python train.py --num_hidden_layers=9 --hidden_size=192 --num_attention_heads=12 --num_key_value_heads=12 --head_dim=32 --intermediate_size=768 --vocab_size=8192 --hidden_act="tanh_gelu" --norm="layernorm" --norm_place="pre" --norm_eps=1e-05 --positions="learned" --qk_norm=false --attn_scale=0.177 --bias="all" --tie_word_embeddings=true --parallel_block=false --extras=["capped logits"] --init="normal" --init_std_qkv=0.0361 --init_std_o=0.00849 --init_std_up=0.0361 --init_std_down=0.00849 --optimizer="muon" --learning_rate=0.00459 --lr_mult_qkv=0.4 --lr_mult_o=2.0 --lr_mult_up=1.13 --beta1=0.95 --lr_head=0.00696 --max_grad_norm=1.0 --warmup_steps=200 --schedule="wsd" --decay_fraction=0.86 --decay_shape="linear" --final_lr_fraction=0.0 --batch_tokens=16384 --max_seq_len=512 --doc_mask=true --train_tokens=114700000 --max_steps=7001 --dataset="wikipedia_en"
MLP neurons of a small language model. Each row is named by its layer, matrix (up: input weights; down: output weights) and neuron, and shows model dimensions 80-175. Each number is 128 + 32 x the weight over its row's rms, rounded and kept within 0 to 255.
After each neuron's rows, "fires on" lists the tokens most often at its 100 highest values on Wikipedia text that the model never trained on.

L4.up376 [168 118 116 103 116 113  85 140 128  83 126  82 136 188  94 121 179 119 132 161  90 124 107 157 168 131 109 143 114 111  93 129 134 112 141 102  94 106 130 165 140 173 178 133 162 116 144 156 167 168 189  96 136 146 147 151  72 145  82 106 119  65 125 169 133  73 144 121 158 143 126 160  72 126 150  87  85 101  95  82 126 108 110 126 148  83 120 128 121 111 139 202 155 109 152  91]
L4.down376 [195 119 159 130 125 104 159 131 157 142  82 114 133  98  99  76  62 132 150 124  93 156 108  67  91 157 112 105 155 133 188 177 144 125 149  93 168 116 129 104 200  86  91 141 160 115  92  77 163  86 154 147 172 173 117 119 117  70 130 137 199 149 143 153 141 102 117 185 124 113 140 167 117 102 188 120 148  75 152 122  95 129 115 106  76 171 137 111 126  79  89 100 172  97 156 108]
fires on: "ing", "'", "y", "dy", "iti"

L6.up548 [139 125 171 162 132 154 156 164 122 142 152 145 116 164 121 168  87 136 180 133 133 121 127 160 106  66 114  70 101 171 109  91 127 117 100  63 125 196  91 144  91 126 165 144 102 134  94  64  67 123 117 154 163 110 122 164 101 116 126 173 132 192 155 122 113  95 103 170 129 128 149 173 141 159 124  71 100 149 113 139 150 111 102 105 214 153 117 139  84 102 124 167 151 198 196 167]
L6.down548 [129 127 128 146  95 102 131 124 132 106 171 135 172 121 113  77 150 182 111 170 142 105 145 102 133 217 128 177 232 127  70 193 189 118 146 176  82 120 138 171 102 109  63 139 109  98 107 190 140 125 107 117  90  71 145 137 107 116  99 163 167  88  84  90 122 159  60  96 102 123 106  78 148 133 179 186 201 138 136 125  95 181 145 146  96  56 171  89  97  75 163 126  80 121  89 117]
fires on: " on", " and", "d", " in", " |"

L4.up175 [123 102 137  83 176 118 102 138 157 118 182 159  84 143 142 111 100 119 105 105 112 107 124 178 115 121 140 113 112  68  87 119 154 102 136 128 170 135 160 143 104  86  86 128  70 154 179 139 102 202 201 127 140 106 110 109 109 108  98 109 157 171 138 168 156  93 138 125 109 144  98  66 175 159 123 210 145  98  14 167  94  80 149 138 154 119 132  90 180 139  72 122 153 151 104 117]
L4.down175 [122 182 100 181 103 136 160 154 152  80 162 149  89 185 184 164  48 164 126  65 119 156 124  92 134 101 136 113 135 173 124 124 165 144  82 140 133  97 104 147 140 147  77 121 177 115  89 105 123 145 138 145  92 172 115 105 121 128 112 141 220  72 181 225  88 120 107  73 148 106 105 176  77 109 132 155 102 129 117 119 160  48 114 120  91 169 103 137 127 156 138  81  98 127 117  92]
fires on: " |", ",", "2", "th", "3", "8"

L4.up519 [109  72 161 157 173 107 131 112 128 140 128 200 152  89  87 168  83 152 135 116 144 139 131  50 127 153 109  84 110 129 167 164 148 132 137 171 182 141 178 130 153 145 150 170 149 154 160 161 139 146 140  97 141 126 159  70 149  62 121 123 120 155 123 139 145 177  43 130 164 165 127 157  71 116 159 121 175 131 176 149 125 126 136 133 129 153 167 107  97 108 116 103 139 105  55 144]
L4.down519 [137 160  96 132  97 111 163 149 176 116 131 133 124 168 131  83 205 138 138 131 119 125  72 137 138  95 120 138 131  54 163 153 127 132  90 121 121 120 193 127 100 203 108  73 119  84 153 107 186 101 200 130 163  88 150 118 114 110 192  63 132 150 106 113 105 106 136 179  92 113 115 172 206 127  96 155 161 148 134 100 110 131 147 126 139 110 111  99 137 174 113 119 146  79 128 125]
fires on: "s", "en", " of", " States", " Union", " "

L4.up660 [102 139  88  93  99 133 175 119 116 137 105 135 178 124   8 120 136 163 153 138 156 113 126 100 131 163 115 157 101 157  67 162 113 177 107 144 113 145 108 110 160 108 116  87 132 120 152 121 162 134  98 111 112 109  97  60  63 118 114  76 127 138 149 132 130 152 105 129 135 204  69 113 109 114 167  32 193 169 168  98  92 123  85 143 120 127  90 110 138 160 113 139 161 101 148 147]
L4.down660 [ 75 175 124  88 160  78 146 109 172 134 120 106  76 200 111 161 120  64 167 106 136 155 142 105 194 120 111 144 158  78 131 102 177 135 102 120 121 116 110  73  78  82 119 124 114 157 106  78  93 130 161 132 131 167 121 101 105 113 160 190  90 164  92 111 169 129 138 160 138 138 122 152  70 136 136  91 151 133 147 123 158  91 157 162  94  87 202 110 139 143 197 132 163  44 186 112]
fires on: " of", "-", " in", " ibn", " By", "eastern"

L6.up402 [128 147  79 184 155 110  65 112 138 138 132 191 149 121 119 156  91 144 149 120 215 135  95 126 142 113  68 148 124 116  72 119 136 122 131 119 192 172 107 121  99 149 137 157 181 133 136 117 187 101 198 116 108 118 185 144 132 151 139  84  89 185 165 139 119 186 174 148 149 159 136 151 129 162 191 144 130  93  73  97  83 142  98 144 146 141  85 155 177 116 134 113 160  85  99 122]
L6.down402 [ 99 122 138 107  99 169 191 154 177 192 112  99 131 112 137 156 136 139 108 100  96 186 146 153 142 159 135 169 121 127 163 110 145 144 103 115  71 139 156 128 115 111 160 228  95 118 113 122  89  91 100 192 146 148 187  52 163  94 158 117 159  43 111  86 116 128 134 138 123  44 125 129 133 131 133  98 132 194 160 110 178 133 143 142  95  79 163 110  94 157 113  86 124 140  96 149]
fires on: " |", " of", "9", "0", "5", "2"

L6.up15 [ 93 132  55 143 133 126 175  93 112 152 159 154 162  91  83 153 128 129 176 138 129 175 141 114  82 160 177 108 118 106 168  72 122 150 125 135 128 104 103 104 109  72 107  91 106 172 108 141 133  97 126 147 127 133 136 126 141 170  90 140 108 118 153 126 174 148 146 103 121 137 146 112 115 236 179  83 126 140 127 139 147 152  80 227 120 131 162 114 105  66 136 149  86 100 108 118]
L6.down15 [106 165 176 156  84 114 128 105 175 104 140 141 179 136 130 125 184  86 126 128  69 124 156  97 157 162 109  88 123 199 144 124  83 134 101 148 115  91 110 115 158 168  65 131 196  50 153 104 101 205 114 132 106 116 128 118 136 120 125  64 130  80 175  96 111 138 146 200 147  91 144 160 121 123 122 107 101 115 159 125 136 135  96 119 115 180  93 162 149 153 121 119 125 131 143 112]
fires on: " ", "0", "8"

L6.up366 [133 157 106  71 124 189 118 198 142 138  90 184 137 153 106 124 131 156 130 164  87 133 173 169 169 155 181  93  84  63  82 164 115  98  74 204 143 131 119 143 128 130 112 127 121 101 152 174 143 104 146 137 174 115 116 117 119 117 100 116 155  98 140 159 114 107 118 105  84 109 136 125 142 179 201 109  69 119 155 150 120 162 149 167  92 124 106 110  85 104 183 102 138 148 127 139]
L6.down366 [ 85 170  76 186 128 151 159  90 100 119 162  98 126 119 120 168 195  70  99 151 129 170 109 124 152 107 102 174 130 140 132 156 143 117 145  70 137 179 139 135  84 121 144 121 101 172 146 118  90 125 140  86  71 181 127 190 137 157 162 138  81 152  87 153 112 143 133 112 144 145  99 121 179 176  68 123 145 129 132 151 161  99 130 115 136 168 185 206 162 108  91 204 117 110 108 159]
fires on: ",", "s"

L6.up747 [119 140 120 153 119 174 122 126 128 129 143 134 159 125  95 128 136 121 148 138 120 118 147  94 123  58  82 151 108 141 177 117  98 131  36  84 118 171 121 162 118 144 140 109 137 130 132 163 178 105 117 144 117 134  84 156 116 113 178 179 146 115 156 158 203 167 151 167 103 143 129 117 108 135 125  90  95  72 128  95  44 131 168 172 111 172 118 180 117  83 120 116 148 155 142  94]
L6.down747 [148 160  97 122 107 158 172 143 191 154 149  63 150 146 105 135 147 129  99 142 120  96 112 127 197 121 139 125 162 143 134 131 100 174 141 152 179 157 129 108 123  86 152 117 124 127 156 120 104 137 109  95 124 115 106 120  93 166 120 112 182 152 100 160 142 133  65 137 117  93  68 166 116  98 156 138  82  91 114 165 214 167  88  98 151 141 112 133 133  65 174 151  85 136 122  88]
fires on: "2", "d", "e", "0", " July"

L6.up5 [128 164 125 144 148  98  98 120 161  70 168 141  95 119 121 182 136 150 140  82 126 102  62  90 118 176 111  94 201 153 131 139 196 111 157  62 175  84 138 125  78 143 160 179  75 142 175 113 118 194 113 103 127 119  91  79 149  95 132  85 148 115 111 157 143 186 127 197 124 118 136 104  78 153 140 123 112 157 102 124 147  67 112  98 152 147 145 215 155 100 154 128 124 112 105 107]
L6.down5 [ 97 104  71 153 194  99 169 131 113 191  58 214 159 152 168 123 112 179 108  66 163 150 101  84 150 140  94 126 142 128  95  76 164 135 117  92 116 137 191 142 105 187 146 184 141 100 169 160  78 161 188 134 102  75  90 125 168  97 130 108 160 124 158  91 156 111 155 124 146  88 122 171  90 123 124  64  97 139 202 131 153 140  90 143  93 120  98 100 113 113  80 113 164 120 169 121]
fires on: "4", "0", "5", "6", "8", "1"

L6.up213 [160 104 138 131 116 135 130 157 196 117 146 124 141 144 137 153 130 153 141 109 133 188 109 129 132 142 163 131 152 154 113 140  82 115  85 112 121 151 144 126 137 158  46 178 102 160 162 140 179 152 146 126 119 138  88 104 133 128 168  83 159 165 115 183 146 162 129  61 110 169 104  79 118  89  83  93  59 111  67  81 137 130 101 131 139 139 116 146  72 139 155 128 164 124 101  84]
L6.down213 [100 156 165  98 112 126  29 100 105 147 150  96 168 114 114 124 146 126 131 183  66 177 123 134 115 115 140 100  92 111 107 164 124 146 159 110 129 146 101  73 149 136 119 110 126 161 106 122  96  75 116 158 141 131 148 151 129 131 125 140 149 168 130 101 148 135 152 160 111 117 149  62 145 233 132 114 182 108 126 157  68 180 135 140 162 108  71 106 139 123 157 174 111  84 126 118]
fires on: "s", " his", " His", "-", "te", "he"

L4.up344 [101 133 117 152 144 157 173 119 133 107  76 138 136 127  81 160  91 121 163 117 105 201 149 184 102 165 197 142 117 104 103 157 148 178 103 162  85  84 155  96 146 139 108 116 172 160 145 117  73 109 101 138 117 130 139 100 101 119  92 174 123 103 139  76 120  65 114  84 112 174 171 166  99  78  91 145 120 133 153 129 115 156 167 107 146 105 107 170 135  88 118 174 142 133  78 119]
L4.down344 [124 129 127 145 170 150 130 123 128  99  85  91 133 151  98 172 110 168 116  40  79 170 171 173 138 156 159 128 157 121 131 134 191 167 115 170 140 136  95 169 125  97  80 113 129  90 110 188 131  97 126 141 146 113 134 120 143  82 171 218  76 131  94 136 175  99 129 186 119  99 138  86  59 159 133 212  80 138 134 101 108 148 117 125  91 137 104 126 102 103 129 160 114 155 144  91]
fires on: ",", " in", "ri"

L4.up687 [ 98 175 105  89 121 153 136 147 160 113 190 147 140 110 103  83 109 123 124  91 133 112 123 144 121 143 153 120 103 130 123 177 152 107 151 121 147 146  95 179  97 135  69 123 146  99 100 167 158 125 137 194  74 139  90 150 144  99 167 139 157  87  92 109 118 153 176 122 176 140 165 164  75  61  82 114 116  74 126 186 122 140 130 111 134 168  95 166 117 121 149 102  97 119 135 133]
L4.down687 [150 170  96 127 163 156 119 147 121 130 112 136 138 164 116 142 121 143  73 144 112 108 162  86 142 110  90 136  82 126 106 144 101 127  47 138 118  96 145 133 171 142 142 120 140 118  93 132  62  94 120 154 148 114 120  88 109 110 210 153  78 157 109 184 131 106 147 179 145 117  90 168 163 139 130 114 135 165  67 139 136 110 182 117 109  92 104 159 155 140 136  83 107 137  65 173]
fires on: "0", "1", " |", "2", "3", "4"

L4.up755 [137  90 159 118 146  63 101 155 126 154 168 147  90 175  96 119 150 162  77 116 127 115 141 185 159 149  98 137 183  93 114  53 140 205 120 109 124 146 221 183  96 106 107  56 148 120 124 114 106 133 146 131 100 172 119 138  97 158 109 206 179 113 175 124  83 146 175  71 166 112 103 123  91 131 106 127 134 110  72 135 115 130 128 116 188 137 126 138 175  66 110 132 135 141 182 174]
L4.down755 [162 191 120 121 151 137 119 117 128 112 128 174 124 110  69 154 149 121  70 113 111 133  99 193  70  61 170 119  90 112  95 189 101 176  90 134 167 105 128  99 212  92 167 200 189 116 127  91  85 165 206 132 156 125 109  62 112  99 151 194 105 108 160 170 143 160  91 167 114  89 101 114 132 114 166 170 146 140  88 117 167 163 125  67 121 182 133 138 132 164 145  74  90 107  96 144]
fires on: ",", "–", " January", " December", " May", " |"

L4.up681 [153 127 111 149 121  92 138  72 184 131 178 101 132  43 195 102  91 146 142  77 106 156 119 101  98 115 135 136 119 197 146 104  33  85  78 155 168 128 134 106  73 166 134  95 209  94  93 142 112 164 163  74 152 166  84  78  88 102 136  73 128 121 134 137 125 114 178 156 143 174 139 196 134 139 105 128  72  75 156 138 140 146 132 109 174 185  98 127 128 156 163 113 111 123 108 150]
L4.down681 [117 103 159 130 140 142 132 167 153 115 154 142 104 169 112 170  74 104 127 118 208 171  87 152 140 167 122  97 147 121 175 133 143 175  84 131 110 117 124  49 154  79 100 134 187 144 145 191 107 131  87 115 103 178 103 153 134 170 142  74 172 122 157  64 151 121  95  95 114 177 175 130 132 166 125 150 105 156 132 117 163 140 174 131 108 180 132 118 110  90 101 162 116 134 109 154]
fires on: "s", " father", " b", " brother", " Ha", " people"

L4.up246 [163 106  93 183 122 135 103  81 132  81 174 118 125  80  67 108 105 130 168 157  96 136 103 110 136 105 102  96 132 139 133 152 163 156 155 194 132 134 104 127 126 111 171  57 173 141 103 126 148 159 156 131 114  90 161 147  63 148 149 151 126 154 139 177 170 112  89 152 136 141 163 157  80 134 142 150 150 170 111 146 117 171 107 113 201 128 124 120  48 157 188 185 105 178 150  80]
L4.down246 [ 82 160 108 180 101 157  98 105 127 125  78 136 126 131 138 101  89 115 172 132 130 136 106 153 165 168 152  77 118 146 106 135 103 116 154  30 107 116 125 130 124  55  89 146 127  83 159 136 165 127 113 120 144 144 111 123 166 120 142 184 126 188 102  72 119 161 120  74 126 121 128 107 194 125 183 131  90 118 119 122 113 111 103 115 101 168 107 144  75 150  91  98 186 117 121 161]
fires on: ":", "al", "ed", " of"

L4.up340 [125  96 158 156 106 134 135 110 189 146  63 144 181 159 123  84 148  96 115 115 135 154 117 115 111 109 147 119  79  87 149 151 136 121 138 141 161 171 119  84 164  93 131  89 118 119 187 152  76 119 170 125 110 120 185 156 113  90 115 138 147 129 111 157 129  96  94 167  95 152  98 100 109  92 117 154 101 215 149 118 135 138 166  73 145  66 146 161 142 184 156 180 110 186  82  89]
L4.down340 [131 125 149 125 112 145 149 135 102 134 195 166 106  52  78 127 136 162 109  89 111 141 130 186 129 114 124 162 128  68 101 120 148 172 114  71 115  97 189 131  85 174 121 115 102  97  98  60 131 156 128 117 165 166 133 155 139  99 138  97  87 147  92  67 121 133 121 129 102 115 156 106 148  95 140 131 145 107  98 143 141  69 146 169 120 145  99 100 147  72 102 133 192 170  86 157]
fires on: " the", " of", " to", ":"

L4.up171 [ 89 163  70 151  88 139  95 115 149 104  92 156 120  88 111 113 101  86  98 201 151 176 195 149  68 102 114 122 179 130 131  56 136 141  35 123 105 112 140 122 116 184 151 125 122 119 141 175 179 180 118  80 139 142  94 141  99 137  74 129 170 116 167  93 107  30 157 182 122 164 150 126 106  87  46 145 116 151 165 146  78 127 135 122 109 145 181  97  74 150 157 157 192 157 143 115]
L4.down171 [142 148 176 116 145 119 166 120 143 229 175 130 129  74 120 159 148  58 138 152  20 179 116 118 136  75 140 125 120 117 162 124 139  69 175 180 120  94 103  86  91 141 145 107 146 111 111  97 145  88  88 142  93 121 183 145 126 113 163 131  86 167  98 132 112 111  99 105 151 103 127 131  76  83 108 109 141 142 157  85 176 126 150 106 120 127  80 107 166 115 128 127 175 111 143 183]
fires on: "al", ",", " di", " Di", "di"

L6.up459 [ 90 190 155 144 124 112 195  93 149  88 114 101  81  96 142 131 161 101 103 143 129 123 120 194  94  92 163 128 165 157 126 126 139  81 102  93 122 152 110  99  69 183 139 123 153  89 117 161 161 189 155  92 115 175 179 110 173  96 151  94  59 131 144 108 156  71 112 102 159 142 109 166 128  97 109  59 139 160 155 125 149  77 134 163 156  67 157 124 114 125 115 105 153  71 109  81]
L6.down459 [207 108 146 120 132 121 120 143 127 172 166 141 183 137  92  85 116  91  37 103 147  97 113 134 117  94 122 148 106 106 135  93 132 111 105 127 144 179 146 101 146 109 168 137 119 107 144 132 115 170 101 100 127 138  95 105 129 106 158 123 108  64  73 103 102 151 129 157 108 140 109 108 162  83  83 184 157 177 181 150  87  96 117 187 139 149 116 139 107 144 140 143 159 145 141 153]
fires on: "\n", ":", " |", " "

L4.up306 [ 84 200 114 136 178 134 138 134 144 172 104  88 136 109 131 107 152  62 118 115  68 113 119 142 153  94  86 145 157 139  93  99 132 127  87 100  63 167 118  51  83 165 115 168 173 126 174 234 180  84 116 148 157 123 127 142 123 146  92 141 173 175 132  87  70 152 140 100 121 145 146 102 154 168  71 106  84 120 146 124  75 129  94 123  98 131 123 122 160 107 163 179  81 139 173 126]
L4.down306 [153 100 145 147 183 149 116 145 123 138 167 146 142 192 139 130 180 179  84 122 138 149 131 134 183 170 124 213 108 158 168  97 150 102 114 115  96  93 184 140 135 135 162 161 165  99 126 109 119 119 143  99 114 147  94  87 143 124 114  85 170 131  76 166 127  74 137 143 147 114 112 184 125 105 160 113  75  88 165 240 120 144  79 130  41 125 108 107  87 162 104 124 103 124 103  92]
fires on: "d", "ed", "e", "ted", "ated"

L6.up404 [115 112 155  91 157 176 158 246 136 147  75 118 171 145 132 168  95 144 173 132 129 163 128 123  93 113 121 128 135 147 101  78  98 114  72 164 107 146 153 167 171 150  83 151 122 134 175 116 166 130 153 168 149 180  67 118 110 135 109 161  94 137 155  92 180  86  99 138 144 117 152 126 127 134  80 137 109  78 111 121 174 114 146 110  74 152 120 175  68 120  70 124 157 157 182 162]
L6.down404 [149 131 201 179 103 149 121  85 141  70 147 135 164 132 111 148 138 123  92 169 104 154 125 155  66 127 125 116 175 125 164 107 128 119 171  86 154 135 157  75 109 127 144 120 158 139  98 170 173 120 116 181 127 132 143 124 182 127 165 119  92 127 108 106 143 161 128 120 135 145 126 104 121 121 188  72 182 134 146 139 169  78 146 128 124  64 162  98 139 143 132 111 155  60 127 180]
fires on: " Le", "te", "le", " Star", "-"

L6.up228 [116  93  97 178 186 105 170 138 117  99 107 163 142 145 109 206  78 116  86  81 132 175 154 148 169 133 189 111 108 106 148 155  86  88  82 196 110 170 124 109 131 108 121  76 149 122 115 122  76  77 148  99 176 122 203 179 119 134 136 127  52 165 166 176 138 101 158 186 155 126 128 227 127 130 101 179 145 103 137 128 101 100 121 115 158 114  83 146  93 110  90 123 133 166 162 123]
L6.down228 [108 121 156 185  99 106 121 132 147 139 129 102  52 121 122  80 157 153 151 226  91 119 180 118 141 145 167 109  82 110 140 153  99  86 174 153 183 148 166 136 152 199 133  94 106 205 107 100 113 134 143 127  64 129 136  43 120 103 106 101 127 174  66 143 141 151 116 171  81 143 127 128 139 131 117 100  98  46  78 182 107 157 138 175 124 154 109 152 148  61  99 138 136 145 114 106]
fires on: ",", "s", " in", "th", " to", " "

L6.up29 [183 156  85 151 167  99  80  82  96 173 176 111 156 102 144 113 146 175 166 137  70 124 149 140 149 127 124 153 128 116 127  96 157 102 156 137 133 125 140  89 121  92 162 114 151 137 143  91 146  90 152  50 121 141 195 137 147 160 110  95 153 153 167 103 173 121 129 147 141  84 133 142  77 203 116 128 125 147 165 192 116 139 145 186 126 146 162 167  79 121 188 150 156  97 142 162]
L6.down29 [ 93 100 109 145 158 108 137 125 153  98 101 121  78 129  92 122 167 146  72 112 146 160  40 157 145 129 145 124 153 138 160 131 120 108 135 134 133 112 107 139 168 109  97 178  78 146 131 138 107  84 124 133 147  99 144 120 147  76 112  83 133 109 137  98 113 123  56 157 178 164 164  88  86 114 157 200 168 121 117  72 141 147  81 134 113 135 111 146 173 145 173 119 127 163 177 167]
fires on: "s", "M", " "

L6.up8 [118 134 169 118 111 131 151 121 184  63  92 130 136  65 106 153 134 102 124 121 132 199  79  64 121 112 118  99 123 149 142 106 200 151 129 103  90 124 115 197  79 142 115 126 115 115 172 157 163 136 145 148 122 142 162 161 135 142  98 151 151 197  69 139 111 144 106 171 138 121  93  90 126 118 132 152 134 157 102 111 121 135 180  77 148 106  73 131  85 189  83 168 152 143  84 165]
L6.down8 [128 150  50 143 128 105 134 120 110 149 126 128 158 121 161  91 117 163 107 140 120  55 136 167  91 145 133 165 192 165  89 130 103 167 139 124 148 124 107 112 110 134 110 121 159 175 129 133 168 141  79 123  63 137  91  79 120 142 145 109 150  89 132 146 146 177 117  75 135 132 130 164 178 156 122 175 143 149  99 155 184  77 116 167 162 119 118 144 169 135 157  67 123  62 113 138]
fires on: " of", " |", "er", " =="

L6.up347 [167 148 113 153 111 100 160 138 120 109 139 157 111 145 209 122 160  97 125 109  93 161 145 183  96 115 165 206 133  95 126 149  88 108 109 168 130  47 138 121 126 138 150 123 121 120 128  53  80 101 151 113 143 165 110 162  58 149 102 139 192 142 120  66 173 122 127 118  99 149 155  98 142 112  49 192 156 131  99 134 158 126 179 138 116 143  92 147 109 154 107 158 203  96 124 101]
L6.down347 [119  78 119 191 128 158 157 133 102 159  62 129 156 115 155 125  85 133 103 151 131 145 204 169 174 111 128 151  91 123  53 162 103 111 174  91 157 128  95 133 119  98  86 151 111 164 106 150 107  90 152 118 161  87 148  97 170 178  97 175 180 117  51 129 132 140 153 151 117 142 100 101 143 113 210  86 113 166  91 162  77 158  68 173 164 175 121 138  98 160 113 122 174 160  83 162]
fires on: "-", ",", "wa", "vo"

L6.up577 [149  70  98 142 124 163  78 177 159 128 152 147 113 119  44 107 110 161 187  74 176 108 145 205 146 131 178 110  81  62 126 169 176 130 125 151 108 180 153 108  92 147  97 129 171  96 145 132 104  99 129  81 116 127 132 134 111 103  98 104 111 140 102 134 114 213  96  90 150 147 153 181 111 108 135 114 131 142 136  92 115 175 178 194  84 119 173 145  95 132 116 155 207  99 116 160]
L6.down577 [136 142  96 136 179 139  33 128 217  83 105  94 155  78 120 181 139 100 139  97 156 140 137 124 118 113 118  93 135 161  84 140 179 100 173  91 133 169 115 156 102 133 102  96  98 162 108 158  86  79 147 176 164 103 164 140 145 124 113 112 145 166 123 146 126 113 133 131 131 178 175 113 173 107 119 128 103 138 105 120 160 115 119 152 142 146 146  97 110  95 194 184 131 148  92 101]
fires on: "s"

L6.up40 [ 87 148 117 131 192  77 124 113 159 109 120 121  90 157  78 154  89 138 144 132  82 230 145 150  66 171 112 129 147 148  90 135 152  73 125 149  75 131 146 171 135  87 110 135 116 163 116 105 145 141 126 145 135 108 130 137 127 160  72 157  96 107 101 160 196 130 124 179 133  93  66 153 140 152 150 111 166 134  95 167 195 179 139 186  66 190 166 116  67 137 165 127 187  91 107 176]
L6.down40 [130 107 128 116 190  88 127 143 170  97 123 101 126 148 138 118 130 139  98 154 156 146 174 157 121 149 137 154 108 130 162 138 156  59 141 146 163  81 108 175 143 100 123  70 104 119 145 104  97  94  89  96 138 138 177 139 128 101  98 181 193 110 186 128 160 145 123 120 116 120 126  60 129 174  93 141 125 140 118  53  80 147  96 150 113 110 143 161 176 185 191  75 153 129 126 151]
fires on: "s", " dis", "is", "–", "/", " as"

L6.up723 [150 113 133 113 141 100 145 147 152  36 167 119 117 135 133 167 138 105  98 104 138 151  83 158 118  68  87 114 161 111 112 155 195 170  94 145 105  84 102  92  67  91 123 137 148 106 142 109 151 149 167 154 100 115 146 152 104  98  85 112 168 130 145 137 150  64  95 144 148 101 163 182 169  45 133  89 178 155 143 127  79 132 129 119 168 150 113  81  79 185 163 145 129 155  87 174]
L6.down723 [138 170 135 125 162 120  93 177  77 126 143 129  96  58 123 138 105 141 119 158 133 164 133 130  96 141 122 162 101 156  96 106 211 121 164 117 128  86 175 148 102 113  80 148 135   0 153 136 124 163 132 116 112 142 161 151 163 106 154 177 158 111 121 105 110 135 140 118 126 133  87 153  82 138 105 169 133 149 120 119 140 120 107 160  43 121 136 109 106 178 121 135 112 147 146 107]
fires on: ";", ");", " |"

L6.up156 [ 84 147 135 181 167 145 150 123 108  91 111 208 104  87 145 129 184 175 119 123 151 167 147 171 108 121 182 110 128 119 200 137  59 115 142 108 127 167  46 141 145 142 168 104  82 114 172 136 123  98  98 193 100  78  74  87 102 124 175 106 170 163 108 115  96 109 109 159  97 191  94 109 145  62  96 133 118  59  91 120 141 125 108 111 169  97 120 183  84 140 117 127 190 139 114 135]
L6.down156 [185  83 147 140 101  25 164 101 129  84 131 108 145 114 129  80 117 118 102 132 143 154  64  96 152  83 160 135 139 117 111 114 132 143 139 113 151 148 160  81 173 152 159 147 106 105 129 158 163 148 148  99 139  90 119  89 129 130 134 139 144 123 136 103 132 176 166 113  75 108 141 152 124 136 144 128  92 160 114 131 118 140 131 166 121 131 101 161  92 113  98 142 123 154  67 144]
fires on: " in", "born", ":", " on", " was"

L4.up368 [169 106 102 130 155  88 151 161  98 174 115 133 196 103  90 138 129 141 141 108 110 107  24  55  95 178 126 144 115 112 116 131 114 124  96 118 123 114  97 189 114 163 128 104 151 173 139 156 159 126  33 115 188 158 105 158 134 113 109 113 113 112 131 143 169 146 167  97 151 112  98 141  90  66 163  88 154 117 105 127 185  94 142 100 174  91 100 114 132 114 101 175 100 211 180 104]
L4.down368 [121 209 130 142 151 147 112  88 123  92 121 133  52 170 131  73 100 168 119 108  98 152 155 118 152 109 145  87 128 114 178 176  85 153 160 185  73 132 134 144 154 169 142 145 141 126 157 114  78 162 117 101 148 141 142 142 125 104  96 149 155 183 118 105 103  78 107 120 157 151 179 136 143  98 105 133 147 167  70  78 132 136 152 111 142 125 119  92 126 160 144  80 158  96 111 123]
fires on: "'", " of", "-", "y", "ing", "gger"

L4.up600 [117 182  99  87  99 149 129 103 130  92 102 123 137 140 185 135 128  66 135 137  98 114 134 104 134 105  77 129 126 123 118 142 109 119 136 127 163 154 153 166  89 132 199 110 169 127 123 133  87 171 175 153 111 126 122 188 146 126 123 136 125 155 149 149 158 114 113  91 109 134  95 110 164 167  78 152 132 181 205 100 115 118 138 159 114 198  70 105 106  81 110 137 104 133 149 200]
L4.down600 [102 116 115 163 154 103 160 128 145 182  94 102 155  86 151 123 151 153  82  22 148 125 131 138 134 121 173 165  97 150 109 115 136  85 108 145 136 191 135 111 103 149  84 151 123 186 141 179 134 135 165 153 170  84 135 164 102 135 109 100  86 166 187 142 125 128 165 119  87  96 180  66 150 121 156 205  61 115 127  99 135 121 113 132  67 154 120 133 186 159 182  44 105 117  98 162]
fires on: "-", "d", "s"

L6.up684 [125 134  97  97 102 109 170  37 123 153 191 143  63  94 110 184 165 156 123 149 106 148  80 153  87 102 109 158 101 129  84 195  98  87  94 116 128 145 138 136  80 104 110 148 162  67  67 107 218 117  69 103 138 140 151 105 103 132 115 126 169 147 170 166 192 160  58 146 143 182 167 102 137 155 125 151 103 109 122 122 136 166 156 148 194 136 133 148 135 110 115 111  83 161  96 120]
L6.down684 [121 119 136 120  82 100  88  92 125 156 160  75 100 116 159 109 142 118 140 157 152 139  71 132  98 146 192  64 164 145 178  86 141 140 105 101  92 135 163 110 119 135 151 127 189 119 156 178 115 115 122 145 122 128  92 136 169 132 120  66  63 132 176 102 190 160 158 148 110 124  93 114 168 122 112 167 112 165 154 105 122  88 175 105 139  64 139 144 125  95  87 135 137  99 140 171]
fires on: " B", "s", " b", " S"